Weights of a small transformer language model: 4 heads of 64, 702M tokens.
MLP neurons of a small language model. Each row is named by its layer, matrix (gate and up: input weights; down: output weights) and neuron, and shows model dimensions 144-239. Each number is 128 + 24 x the weight over its row's rms, rounded and kept within 0 to 255. Numbers have three digits each. A neuron's up and down rows have the sign that makes its largest values positive.
After each neuron's rows, "fires before" lists the tokens most often just after its 100 highest values on Wikipedia text that the model never trained on.

L8.gate218:139151075137130082138125072156065102112163157123150136108149145108118165111145177113127139127131177158120122100102148109138128109122151131154140071154123123127159136108109124144114128148123133173170116104127156105100140146122111135122134121170153102115133122119119122132146108142132123157
L8.up218:146128089157103114140115102154178118142128161115117133130120132165129152112100128167125089159116140110122157084186100128156157136146168196117136126139149101119143107119103140123140146110091107127087142141146148134141141140110113097144117104147104136114077128130136159103150116127202121145
L8.down218:135120146104142132147122146120101129145127130141121156130134125132151073071115163136140132102140138148101158134091141148139121102136153146143138093159121141132118116101097134097122131137074157177132113140069142168109157151109114153103143148084160145128123093107150156148086126101124163094
fires before: " (", " is", " was", " =\n\n", ")"

L6.gate1310:113141107129143100143093066162115107150108125098157144087180112154122150122169119116128128097117156147157163091134096133110161125167157121114117126125152148143130118170105116080111127104119111095098159130159144151109075131205103106152177134144115125140138147134130103167146124133116164073
L6.up1310:133075102127149127116095092102089125100126135128132101111161193141132081144143106138111134061134132130136147142128118114133139115114128141097135181111129118132120124130162156095111114152135152165091110143105125166127068155156122123156145121129126177099127167109124147137150131133091144086
L6.down1310:104120140123151090138115172123082134104137155147112101117140131123108142129122122145150099105093110100111142133154099170079151138180084112141121112125133091153114150118116134156119103128161145136140081152123126130122114126167177114095127139134135142130105109178107132119072123093121097095
fires before: " ", " pm"

L7.gate388:131154152170120136157161100123170118137131116118115126146101128118094130110157087091130082133112127100137141106102080128127128105120163101114156159118115131135138125081102178175173105106133130087114112133133199132111124091151108159132162133118100146137111121200180150144071143107135154107
L7.up388:141129159118142096076103127129111118176190105162120128100110171091108152121129124156133117086099114149155124146148124123140115121144118123108135162156126113101118108108137190091107132110081141121170151126130151120159179108087132111161157102138127151089161136180130134095106119133146149112
L7.down388:156085152165101096130102152146145107118117119163115138124067133106169124112144121181121123139137120102117118129125095149147128158173139126130153102123177123144132120116125085122124086121085134105147128149146134069117119158105150111123105107089118152129141123137109123140159130129176158109
fires before: " |", " |\n", "°N", "°W", " ("

L6.gate1270:137116127112136147120119157151135119150141145133132160133074087096095105114192147130117093148137098132159159151129128094131126147133119151150127127137078107113135178145131087112135147136140115132159133147147134104062150109130143092125131104140137130146160146127108145130144150164117128138
L6.up1270:134152128150143139122115127117143137134171139120117174114110151135135155123119102135131089130158121146147162131134113172107109108127118139095143092090110124132154152129103117089112119139130104120122102154146142161145097087159144150103155097152137136130110186144114137168116149140147127073
L6.down1270:117133181103159158119100153118139150093093126123092121159073115119107039135130115159085158140093147124082088080136124124152172146167144168124123133136139135131126148099157107155140119114127141145119129124133087106116085152077117109158103104122143103147123122132142158108148119138127110123
fires before: " ", " |", " |\n", " +"

L7.gate1008:134089128154082123122145170168131152107141140082114096102110122106093134204138140141136132116098130135136133125090145086164131146099121153103131153160087149091121134162118093095127099102141127159126175103130110119110140134113132075138169127140158112112113130084093108133142133128125114184
L7.up1008:130102107140088112120076117110138173148125104149152097139111128090110128173113123185137121164039103128146124112111139142136167169118119129132129154164149133136114136064104114111097125150115158126134142139145136118127137131126078095122097112099130136136121162144115132137075140086123129144
L7.down1008:139146131089121158126128121147102087118115164103128163110160093138098127074142114072128139128136131127133115162129093168170151111093126136169106090111103117114128130183118148104131148144163133117136150181125126134142072125153152141121114145118144099108096079162118157144141092181161156105
fires before: " |", "."

L8.gate116:164128119154138127123109155154174148132163186132165137132096178144155143110142115100111143121132141131136184119130160127115151111159113110094112065120134104154176124121140133098155165127139131126130108146156124125086108090130117129077112158087139140153161081097157182134103058161125168134
L8.up116:172126106130095054126101122121153145118101121106144158132154131156102148120139114110117076135153159124143143134143152072112142111160178123117103094162153099135140124118114127182107099141156185135135092111126134108125143116118096140118084166097161105133151113107122169136130053100094183137
L8.down116:197136108117160153137115130160117148113159084120125120138130104090132098139120160135110120143114111119101146172106190104161119135118134074138130129124166114140155157135105119092127125148129131122105132138104138152137095134074121110113114134108113150136144125148149152126194081113107093081
fires before: "19", "born", " born"

L6.gate804:162135136139135139142195154126140107134116124082082162116111189141167122123150108137134124117162142154125146139135078108109117151166131163116170143160105155125147124162142145088101134139121134145108123167131129099127138127104143160101191137104161131130106126122103146128102115145150155126
L6.up804:146122190144133160127153129165140105147101118087114158055133182132124128141134127140135124112087126120152110153141142166144163119160080131117141119135151181153114097166132148128126158123141135162131109104101104129135119138081129096123131139163091104132098137134132101160129111120081133138
L6.down804:136104086125144085154118127136179148090109074114137164129105145114142137107142138146143116102114161110113081175121138136148117154086088126159115128127069140182130149139128115097118130130116096147109169099174158164104139117119137100156113118133153142117133115159142153106140129145130100175
fires before: " ", "°N", " ±%", " |\n", " |"

L3.gate1192:159113120106139150201110104131116109122118167119100147118158150141131125120142157141098129125126170120150130171132127156128144116160128121092111140124124114156138127100153126090153131115072135100106120155148120115159178148086133131127157126133098107166095090150085137119146101123164107177
L3.up1192:167133106119152151147111142109109081161109138096128120135162125157166107148125157148107155089138143143172152119104112164130125137146112086108099156136109165119125130122159104113135145081096161140132124136179091119090170133125110144121130116132133134104144107128129151110142078099112125167
L3.down1192:117085117139138172151089110143155124196115137128179145137119127140128125133102126136122115091142150137059137150111108039083113122108147117129148144145126092147067151112154137135144129110140118193133120144112144090109113166116151122112135097143129068092126101123122136157120131106138096139
fires before: " ", " the", ":"

L7.gate1219:137180172114141159155149143108107096125098127143108150126137113150134115149140139136180118112160125146132138087145077120113126116148155121116150108138142120117106133141112103156123146111094158099163156152124120152121153065156155177117122158097173120106092100145126108113118124127100174143
L7.up1219:090117111136131119088133148113145133165119120131111112129148144107150120140120118153140130133167113126124099111151157133139113103124126140083126146123108109116138098161176121125155081137148165171128114094124117144131136145095104119173157134124136161120138138101155118105110123096087154139
L7.down1219:135130105116079112122120125154132140152104112149120119108132123188111147143125089092135145117112133144124091132144114180148158097117149120191096134115127122159146129120143131139117152111105076135095195081140134092093114118151134128176164128081134133153140117119146156151165123131130123114
fires before: " "

L6.gate474:152139194122119127094139101140152128147114103116129124095100123084118161130153125147130097152170088123133165129138141132123167131160162153113101113157086150105127126122114104110161150141110145109131095139088192119099094119110094122133094144088103132133119081129127142132137081113128153109
L6.up474:140142150121083095152139151167150115156125142125138106112110120080135148124126146120141144124120077151135102185112110085120104102153144128110124109137129117129065096132099144116120120137144109089177144132121080130120133108159135132159135121115129140159128108142130125146125126127143157133
L6.down474:116124126171135130105128115114147121130146071082130084107111109147106116157146170123128167114143116139111144127157107126127142127124100138137123136104144098110158151114156095136137102092140122109133128160121125142086137136123158099146096102119130073106137091167107133151156125123151116080
fires before: " ", "|", " |", " votes"

L7.gate1142:135124098126157120150111115090094090154144112140134122119158104138140097136105082171103118120124127134130146126138116155127121142161136125172139166109133134115097133145155119099173125124073089142123133131124070143134106140147068134143126119112129136115059113138149114118144124127142136086
L7.up1142:148137109113110112167088140180107159139124103129155113134056111094113135136161121112114146161089097144128098113121103101147134110120152169106166115128128145100172126163130159139090162170174111107183128117135143090135106115151100154136115117116158117151147149167161127143168095141109156123
L7.down1142:129133101115125154147102095085128109093136136141121087167137167144151101122087129132082124094119150130127136150129103124089139129123124135134108116188119162145138126076113134121130134121098137133123120130138150091124164114101127114124124162162120114146102123117096120154130087133151137124
fires before: " ", " |", ";", "-", "–"

L8.gate1126:100110147074148170193137127110096109171063103116134138139115126131110145119126098131116109146134145119141114114128186137110140110146120160137126132146121157136094141135098117148084142112138101109167138151124156145140077171155138102123095161131087147127134092121125142156170132138098150156
L8.up1126:159129142116115109117142123097107135110109179096150162103157125110085150104118153143077098144116110134164142172088141127105155139096118119079162141132158117157088113139102143130105150162104151098177137136120136133104121139152108118102140104163125148137109128123119142136102114149085158130
L8.down1126:114053099158156135140103124115119176132141136096119154144088128103149134114140101117121112114127141129141157107135099132121133095114162161099121160134098091123122134129154116092143115123178116138085180151119155098107107117151114092135116202164154153110167139133118110137137159148137132143
fires before: "|", "G"

L8.gate604:138215087113168129129135154107089103198143140116145171134112130120131150132149167175139129135138169088086149150160121103104111121141134173155142141139120140120116125114134105123128146177101104110128143095106136173086153151100117140148156126119124139138086095191111134108118122118145164126
L8.up604:106148146127132083114116068145098159152140136117139130156167091147091150142128154139081157135144130151112099119105160104153123140085119172135124108138140125140134108105141150129079117129122154149136099127106126144152114143140140103125112089135116078098122102138125161153160105136142124152
L8.down604:147151111143134107122146157131129120130118127085096133132190147146132128134142113139156117095151156094145184124132095095133126101173104130165134105125116131112094142127136159137127180154145119152102155147133130124088142101115124183143125143113130136125120107135142123140117121118114086149
fires before: "\n", " =\n\n", " (", " |\n", ")"

L8.gate1072:128145110155126131154117145120152113181165147120134138164114147097134140105178097109114147127123117120134121135149108146128114153135109118133114147101129133136131127091119164180107109113128124162133141090106181110158102151182115105165144150126082114169121143164136151124127120143110118200
L8.up1072:108132121130127142133121150146133171129136120105141128115116157162095171115066116141112221088079123114150150120120112119114103145106138102157155126118157133139165125083126136156104115149120119127117126124141147129131078123107098139140108093159110106105129097114155062098109113127120136134
L8.down1072:116135123138137112112131150124138126110121123141111169150156163097097116098154119150178112096151102089114155109087113137110116111127158129144144105113125161129126123110158152147109151130068115107133093171175123112122138179172113161111148106134128096113126098115107125183110111125146118169
fires before: " |", " |\n", "0"

L7.gate149:155147121122129119152146112148128112140101162112157141142120098146160141118151088117151119139124121098147134163140126142099119109135135162135150146117110176142121067143137127164120172134117132099197105140116148124124116111124110126157126149155169116127122102154132143136140170109151149140
L7.up149:109089093155138135126150140125140109088071146152147134142106146123099082102175121155136143162143115143160102135161146091111133140116124148139142141152097175131085127147142084111114096144131105124183119115119107129152089135089149131135141089103064114147114088110125112144106088116108161138
L7.down149:129113111143119128132133135166166145103069098115109140106141153139121138155097139109105119123168152134127145156114119123150131163112065100086157112117118085116108154132066127130194132169156133128123150159105136138154130091121127097141135089149146135169122150124096140088179110124113109116
fires before: " ", " .", " +", " |"

L6.gate559:135165164132119131165115047092130131175110139100126098141117145156131137114130118161152159143124109079107107125135123117123144127086101140120112125115127112175134126109163139149134162144104158115080130118106134111133113114156159141160136123124109119091090142159143156110111114148109147154
L6.up559:116113150154153085093124123177149107081110119119156169143147142077141120147145125143157133091130115138115119155149119084119115176152118133094133157160126137108176138091142061133123146118131143118115130114163113118179164142106124134125113169117136123154147144075109132100123150116117176147
L6.down559:146120135129114140137119150121110081163136081079142144142133142180133133151112116135091163127167129103123139165129081144126152109142130100125137107103167104148131095115097121144188104146105126105136197103122140159142112115126137135153143140113112137091090156165149102132145156139131116125
fires before: " by", " in", " to", " on", " with", " that"

L6.gate886:101156133111111129160148168130146156174145088115108117169137108127149152122155119127150129114098168105169127088120123129101167092138102131154144118169107122132195136107147159165176103150079092138120146142141106149110090154174130138133129137105078152130125144123154158127136120140160141119
L6.up886:169109135119098102110102152104193120148103146125159153141120126124107117126125144101104150149175116081129163132109132097141162146176153131138114105115130133109148117092140135140134113110114116112103134159146098109148093127113119122119142136110087130145135128114132130147119139113174173109
L6.down886:156153151141117135121131147122081149152125119138131123124141113115141141110157155141126136160147118147133110153083114089140120105119139124136111111108126128117167107122144126147108091151156148135130161124069117133090135117098151107134126128115086103160136123174149130058145110083100093130
fires before: " |", "19", "1", "20"

L8.gate1155:143146097087152107130118146117140099140131153108132113112108175163130120120131145132103117135151167142169132096147099123103119131154126110137153129122173177132131166133123152123123131124111114143115135125104137148100117098158134139119166165150110141150099142131105123133146059174126124124
L8.up1155:148075163137099146131130108155145142137130120129151126108100097091141139129117121145141152124132141132077135103089093112156162177131147146175131111128155127137154116104155106110100116126107147097123149135177128172085119143171141103121131146140112103099117133127096173136125106161125115148
L8.down1155:060112134128150129111128104116155116092129138159118142102113136117120151089159074148113094141110106129142119142165139157112114135126095165123091102099131112113125102152130149132097162131150138105105103115162110143164118153133145166143121119121090127133119103126152128108126147151117113119
fires before: " |", "|", " "

L8.gate746:126143157103151158157130104097123096121118121113114128095131088205096135112161147143104062123155147155146128106193145120126132112102113138120076127150124145148147134161128147112144148145097142130087161145186153107160089120126155143143161138103144129142136128120176143109178160125140096127
L8.up746:155115157137084162169152112088103118142091098112096120081127112155120138098145136126113115114143118125140098122153144147115108078112115148116112135086133113189125123136151093104135154121146133139146195149155159108173119103127127129109177132133133143121125114149127145095200124140122142162
L8.down746:131128106123160108122127106121118164137144146134121124167125103104124187155062137120151159140103123133136139156113132126121106120141150109140132091102125153103059126114111153138122107158060126102139108085147135116114167175140110131152122118152123090104072137114095118136129126136111154145
fires before: ",", ".", " and", " in", ".\n\n", " by"

L8.gate538:125158144157110134099154160155142136165185143113123116140096120101146140128146133104129142110140113122148122166120133167118135149099123116131146130110120108113134119088141113142138134136162151093095157168125134130131100079126149137124145111135112143084125105138103164139111112132110134107
L8.up538:149177148123141104148099126107080126043132139115115142182122151160141101122117110151132103146136095128119134156172118134141082108111084119125143130111156153118162136120121056120160148142122135124134112126123092074116133066125113108090123130087145141113125123101113126125118129136134162134
L8.down538:127076130098121110069130125132142179141136145109089111144184111127124151115093117097135150115129164140118117111161128120121135132152162103098133122150102163108129103145155177136135113143102150133139095133089132149151126130142127140119140147154119148125122128088101096128085172119102093145
fires before: " by", " in", " of", " for", " to", " on"

L7.gate98:114088146119134168198149145113168160132137148147105107121086147144129128183158177110154119112129116144123147128101095117103138138164145149101152122149117176125117117115115110127148083146156120114146123113087176102104113136117140096118131089167171148140147123098095119148118135112129125136
L7.up98:111084111169086108102139094136137106150139095169136097111151126111100135149135126084135112138159104129122111168109127119145130183077132148120124149137113119141130155116135124152170123088162123117133111111080140121100115156109138141114152115155165103108140137131117123161142173073154131127
L7.down98:095102176118152101132121121120105134136153128117162114115099122134154144153079147130161109129127111145151137124136136140113107119097121129121123149157131162099146158150131097119155126136162100091114120155145111159132136147170134100169093130087145141110149108117114085137098161189114131095
fires before: "|", " |\n", " ", " +"

L7.gate974:137130104137144139166121099110087127204150142113158116120098151136167109134157120131170145129164165139163162104123133095131097106104164117143104158141144130137163131124135138136133125144143138105111102174145131128114089147139092118119174131148109137142113113108117156122105149141131177125
L7.up974:158110118142105156094132137142115151129123100126121147106140169150125128116133124053148133104097125117152155125133140132134108179125097134094142165129153187132162137131112098161145130139123138130132136125108097129154075152125158128091141116116148133108127134120156128155132162121143155153
L7.down974:115142116127140076133139118102150077145075163112113124121084129151128135135138143160162134139149149099105135128103112125080107131076150085113138127191150124128129175173171149141122079125130117150126124110126154137079126113154127135135141123120077125128121116117159164154139100136099136113
fires before: " |", ":", " ", "19", ";", " |\n"

L6.gate1531:120195132112164096117167126153122135108140154112144138098094128134152121115144085115062118162177134112162180130135158152095134155121133123143117135130090114163114123114110115101112129115119161096119152156132138113141099102196158128128135144128097142138132145163080120112148104136162146151
L6.up1531:121168153151170123125082121135151124070146119150124138130136176121127116132074163124113171174130122140096116125121095106140073134119135092145137124142145118129143120121140133153118168146155073168096161130104140123112142147110130146124143147123145104121122093134129145104117102115123097107
L6.down1531:123113150155140098122170129160111129100146163105131143125115118144148170136107162118141075134145181090115105127102166173090127139163100146109162141092124143086156098108113126101115173155118180124130136128099136130131125113143159179083150140108180135120170116094094132114105139153133158135
fires before: " as", " to", " for", " in", " by"

L6.gate333:110147154160102096134125113162102113109084135151155181118145174120158080131159137117130108126127119114142093117119098136106132090120144127124089114113110158138138128178136129111137132122110115162132132098157127149097086158161142136129140109148115163149097104132157121127135133119089149075
L6.up333:138150103105107094113123123135125146116092123189146102129136139159144102148112133162131124109152077139098198138119116131114127165131147156103084110111109147125132139087107144118140165134133107111083095146100162114124130151157109106177121115094154106119105116108100177159169117112143091127
L6.down333:098122143136132127119130133146103164106130107116124144089153136126113122131133163113126062170107104161139100123127130118139092110166108072180074139143130140151080152147134117124142124167170135137121125164131141179139139096112144142107146154160161102098134095152111099174125110167110195144
fires before: " ", "f", " century"

L7.gate1400:131119081132148131185150133081108104163130141123120133111106135132156111107129118135097122110139133161131127119145109122122123126136186097149142155118149109112155165164122165126165161114123130117130170146128141162124099126136090131107190142122173142135099132135125168155096110126101157076
L7.up1400:124118128084093123127151102144115096128124123157090114083129112078147041137131127158092124148151139120092118157139110134129127118119158115142130147132130122111113114121174129095131165136107120098099115149160143114080149152143174090142107109120102131143082080124154145105106168093106175096
L7.down1400:134140102166086087128104136109146119112129105132118178147070143153139117100153103123126160140089138119136115084108093164155168128117090109148128122114149137152132147119112128152111148093116152098112140137097157139143100117124088156145168113078100124076101138117124133123132105098149115152
fires before: " ", " \"", " |"

L6.gate479:145119107112119130163127166146095110173132120122145164159107115124131151116171130131131114140119123149144108152148115114130123169136123158145130149131171132100112113145122164130134142160096120136166153137118114168113135174154106107127126140115129157145117159153106144171131087156081188107
L6.up479:130124145155188154121148121143081130184132107097115093150120135155136137124129133164131129099109130122152149143145137091122108122134139147093124093138154122127151127153095120140105180128145147122164126152131129063111100134143117080203157134121077147112091135147046135174140146114081155136
L6.down479:142140140149133106077130121115148122124164099128140151148137139129109110112151124066115112181136131151114122120121135168129107132115169092116156132074134115131098120095104155162154094110169105129101147066161155106157124108142113199139133091081122124149135120158142117132135174130173141137
fires before: " |", " |\n", "|", "G", "|---|---|---|---|---|\n"

L8.gate57:183100159166128127108175111134124094122137176172095114117159140102125124096174169175112120124143115133076149134128126119124100143124129153149122129124122134138142127109129102140161155146090111183122118116081157134084139139121104137155161151109084134118086138175143154152126147134135096135
L8.up57:147139136100141133139100169102155108167145107099132118117140114168114136125141124129127116176118099108130108124101103123088132123161149132136129116096184123122137093129152141104101176126135155157115094125105145079137116128177150109143135114154111131130134114168121146127143129142123149166
L8.down57:133155104180118091090124164124109146136088151144136101152105151110153166121160107125115101108139138135136129136127159113057156137138145129114131126100147144153105085135124147143123114122101133131114134138128117191152124134144144103109145172116169130126145141122122074131113068153159114117
fires before: " |", " |\n", ")", "|", ";"

L3.gate6:132145117110111114152143136111084111076109117154133150085118177136073146119124130128114125131131169141170129120130094146117102116180149112123172143107116103142112164091120162106130175117146137169131156143095117130143166104121150123120111135097101145151101073145176174122129159156124163144
L3.up6:127119110135118164127115152092086119131117107133100118158122160138085076141085155135129076097123128128167132146152117161126122132148163095107114130095109123126131176070158139111157164105079182151124145117085112114118143115117103134159120126124124168114125175142138154098145135168116146093
L3.down6:122092134107133128131120127132082127089178220128129105125150140114127088126147095153155150130136134097142147112134152143134130118165155134140167130134139115118165119125100111104122127133149141086135180148174150118145105138127128143160108118117142096128116096130142099143092117121108118127
fires before: " ", ":"

L7.gate1159:098113140151175127141132106129113119131135148118146142129093119101132152111152126116177121129130149161124119168132100123135135118157147114127135135142163152130113137167089132117098086113101135129142117123132127131114106130113124153117119152135098119152132125109083117140126148124130169083
L7.up1159:109146078116132094161121095122123128110135114101127093109126140119118148139138112111118113103114138103128125099089170120135084123147148175073101127137157124134155138121124142133122136161158142135115137142164107132137129158116130163083153151151173101121111138098088136173142111094119141110
L7.down1159:122166118167064096127128131146100156087127073142154125128085167088146135140154140157139153130115086097141173149106172135123108139115141141133149116124115105185101146117129126116137126165138145106189125190119149146135094118148157132104134106108153142158127130093147122137099140097094101127
fires before: " ", ",", ".", " in", ".\n\n"

L7.gate1289:093151133109107108194165140162129105115174142147135148108122126159123114122171098121122126135140120124172140101131132154104138113149100135123117139107110145124140151131114152130151103093154157064107125105154089153138142144139150097118124126096068113135106113113109129131114085134137159139
L7.up1289:117152147139114142130146086145153129143154123143079094137129128133151160116137146104103125151110112090157136152128124101149124126099127141142142141096120104165159119114086136115173109087157133100123104121154112126165109086151116160142133159133121130115129154163136074125159132115131099114
L7.down1289:115144111137155141163093126134156149157155125136170129145114100107131118134151145115126128099095153123144107097149180118169121103170088100164116126129108155144126094146097111149095124124129130118118099144152117132097201146173149129149173110137086139113145126111120144158144087145122115175
fires before: " |", ";", " /", "G", "ES"

L6.gate368:157122124120137117151109083126164126179110122118152121134143137136147128099139148137118147135145116138122090082156123137130125128122119123171163120135132145150117153169184106102107127143171110111133147124122127148115115117111118150102123062148135156144166127162162135126121131166133129106
L6.up368:146117157107119130166141123094138097119125099100140119122152131121103070133149105116156166118139098124121153146151109131148123131072114118164115144100111099134078105099118100174098075142102151150140121101161132112100103174116092145101110095151100165150109165146144134136115155105120169104
L6.down368:115138100141115124124142153141092138125165116176111138175129096138108152162131128141147131151058155149135208087163108141121133144139119161128135114101101154135114136096082091161088134124122144124159085191146159133110113150152145121139132130129148141125168066136122143137114111148113103129
fires before: " ", ".", "%", " |", " |\n"

L3.gate693:120159142125118132178138120149133098156149145128125107154104156175155127115132106135121121118151113124154128093153068129123152089177109112113138128093105108133124145136131122113148122110099114114120116128127113143117157135103128134094113169116126136138126116120140166149132088141147141113
L3.up693:151157127137113146148150147104124109148180139136120083141130142167167130145129120133094116134162101163135144091145084150113104082184104121094113143083116125114106142136148139120129183110098104130131143139161122147072140111121152140130126147118121148154160099128158163136122113073100135091
L3.down693:086143120108128138138103199157115124092141151141103121137180136159080108137126116122135119120105148112118135157131169166149093083188111187110119136124081133135148110093077095127159118116145166115135156136141131097161116123147143144107154138088082167147121087127154105105127128161152128170
fires before: " "

L6.gate623:098161125152134159129148136106159071113126136107110116128149116124139115117108125146132146121146132147118145166163129102121091112114193107115130147104109162125141124137127088119163148079146081118116130112107094140148107146099094138158108180133187137163134119126127169121160146111110145141
L6.up623:086118124159121142157120159085144129074179138114139145100075124128121082138147151121127117063120133113126168109092130137127171117133130157154117099126077128129126148132137120119137120105141110160163130124092138112109110109164134100139159130133099107152164092134128145129084139148135157117
L6.down623:105122106135158155080113149169140120088125184183090100098116141156103104165143108135136145123122120174151102119180118160122125134084121118129149106117136134136142143153090110108139114132160146119137167141156185174129134143116151168168141106104115151165111118160115122155125133138092151144
fires before: " ", " |", "°N", "19"

L8.gate752:087116076130117124122109080104103100154135175122121143154127099138117146139113130158130123130108145161101156166141186115144130152156132147158081181148144079129160173149134124146133107146127131111169151110149157131115152128108127112162136163156150107154096127153160115107154151120107131149
L8.up752:134108104153152216132138136137119124123133136135135105155048133093164132120110117138090128164091107146084102160162140117131142149115123103165142127130142111118107133118178107112100144106148171126124099139128152144091135091133186068112154104146124136139111136101082140107142138167069184109
L8.down752:118132098168138124142122127119120118079169141115100140127182108149106118099127153104130161153104099141152115152100118132117104140122135141144088099153086135087146127129092126099086126130103108144173146195130123048166117148114115164164103135130123142126112135127096158119077131060163126128
fires before: " |", " |\n", ",", " (", "."

L8.gate255:111177144151181119184165143086112107081061126112173144112140171101145135111134110158116099121163182134119126129134140151091107148138119103109148114133130159093110118142146130159086130149104120125100134132178105144150140135125155140109139143150169087122153119144080144142132108132176114105
L8.up255:124088160159110144190161165111109115114138102110125099169164145153119144124139102166152120082101158167140105105161125149122137116146124123122112118149130165118128116104144136094098105097152137117133138122166102146156124143137108148136144115150145084136159147108086135102116151118161146125
L8.down255:130137153144114147100113111109092100154151124119110143148169119136136124169099119132132150112150106105135115111110160130121095114107115107124143132142121106089118090146121149104125170052147128136152127107113166122112107148160078157134154101097145081109122116151176139181143149113125121176
fires before: " as", " to", " that", " by", " the"

L6.gate591:128125146139135108119141153161146109161131120143163150113108133099104123113166117144114122094143110117167171133129149117119110137142113123135170122171127111111099110177186149088131112134120125118151149159137136126082140116157113136133124073111088111168128104123132109111123098166186179086
L6.up591:148166123092119116112154126122129123117151133182133138118121108097103112133134125115112101144138118096157146128155140173116124122138143116174092134147097062134153145124152137111183121124175136151119120132116120140112092134096035143125148177093134115137102166143139152121113086136100105119
L6.down591:167126121093171099119126109116123133110055122122140097143125155151155110125118136125092117155108141127124156151153144067123157154140142150145115086113122121144130150146091150133136087127171151113137123123128108148118124157128160130144101100146146138127127125093096138172127111139151119123
fires before: " ", " |", ":"

L7.gate875:151128083168155109129134117100089147141113136102146146112131127117111157114149097162112096082129121167155086154186094073134129155167167154157117161111085133119134142115160115112099153182136119135139145105174093141121122130137113127116130156100141158126138144145130140152137124170072128120
L7.up875:149135137135074117160126113112135148115102109138139128111127139146156102092134106137171140130121147173134113116166112102137117105091118130115132089115121103134119108146080109132108088129134131137132103110158133134164147121099144158061145136092097125092146133131157114176125170114122128086
L7.down875:086166141135170161152129138141136133092129149170132080123146126169078144157140123074097115121119128091159113135170129165160125123150127135114085168116129153115112143093125132075172130129123127063099121158075128128128136171109131160151085110105120139092150166141092132094138113116133078145
fires before: ";", " |", " |\n", "at"

L3.gate275:124136100117130105138122103143071153132142152177093168127094159134125102119145128150111090137120132102163137102132129105104157107149136143166131129140130130140140130132155086101116139102116116147154156120101135111093166162112137135070163198145108169120151100130090142151101114148165134112
L3.up275:121136101123134114112124138136103190130120192154106136173166135127114087137101103145103115133123141096180152121128126106115133133164112144172127154147136117092146152124179098088093165111136130155108143151113132132096169141116112161120151122141078139079126112124103148113115090129162146132
L3.down275:132167159131102133133127134124096144135161156107132072117101147142127115130140096121099122130108119126157152194131139165125127139097118130132117128111094118100105126154049078127108136127131094096134112186137129078141107127139115123129144124128152133120117122122129156122147171106123095167
fires before: " of", ":", " is", " Serbian", " as", " was"

L6.gate195:155143152140148151107158126119093126158117124139165147137094163156100118110139130156115126119107104125140096050111106134110171130120143167154088160153113140125121161159156175119139194153137138124132110133136072156109087156122114143071153126090098151125135084187118097114128134171111194120
L6.up195:152125135135156161112121109080103149118077112122155154124070186165102139119126155157082144153105088126121120106137113155099087125101107160155143162117154121149136124140157114113153115143142088123076136119135120144148137142167149141122110124155146137125149158161148133104117142133102180113
L6.down195:112133118132171090134155150178140163158102139161174121070164069110131152119149148111167134118142128127092121148108119119145130119137126163120095147119126173053095119156123145115062096170138124111129079164102138100164135136112126131149102149143135132146139162155099151110146119096091149125
fires before: " |", "|", ":", " hold", " and", " ("

L6.gate1043:203129159105147142122129121097140074133143101172152129124110139145119150114125090142087134127095169126116181172141147168139151178112134144151168149162151112146126138152118118126129163147132076130121107164128135185166125134094099156122159142120121154154118105153117161130135099157120133098
L6.up1043:166125136170124124144157150123135157158177133124126116115156124143155161116116110108131138128102142136129134131136080119158138161124089184143138096162149153118091135184114098092062126117126116163145142135122119127126097129140105156094141140143109173142112150129106140081102098138082095164
L6.down1043:138179134132145139163123157174089114132134138089114106108166150136062095139101135151122169138154114138107121123124171084131100128152121105126163099108104112155153105138145151168141109126123123125121114082106100118156133158108171142118158099085134127118152095152146100140151150096178112144
fires before: " ", " |"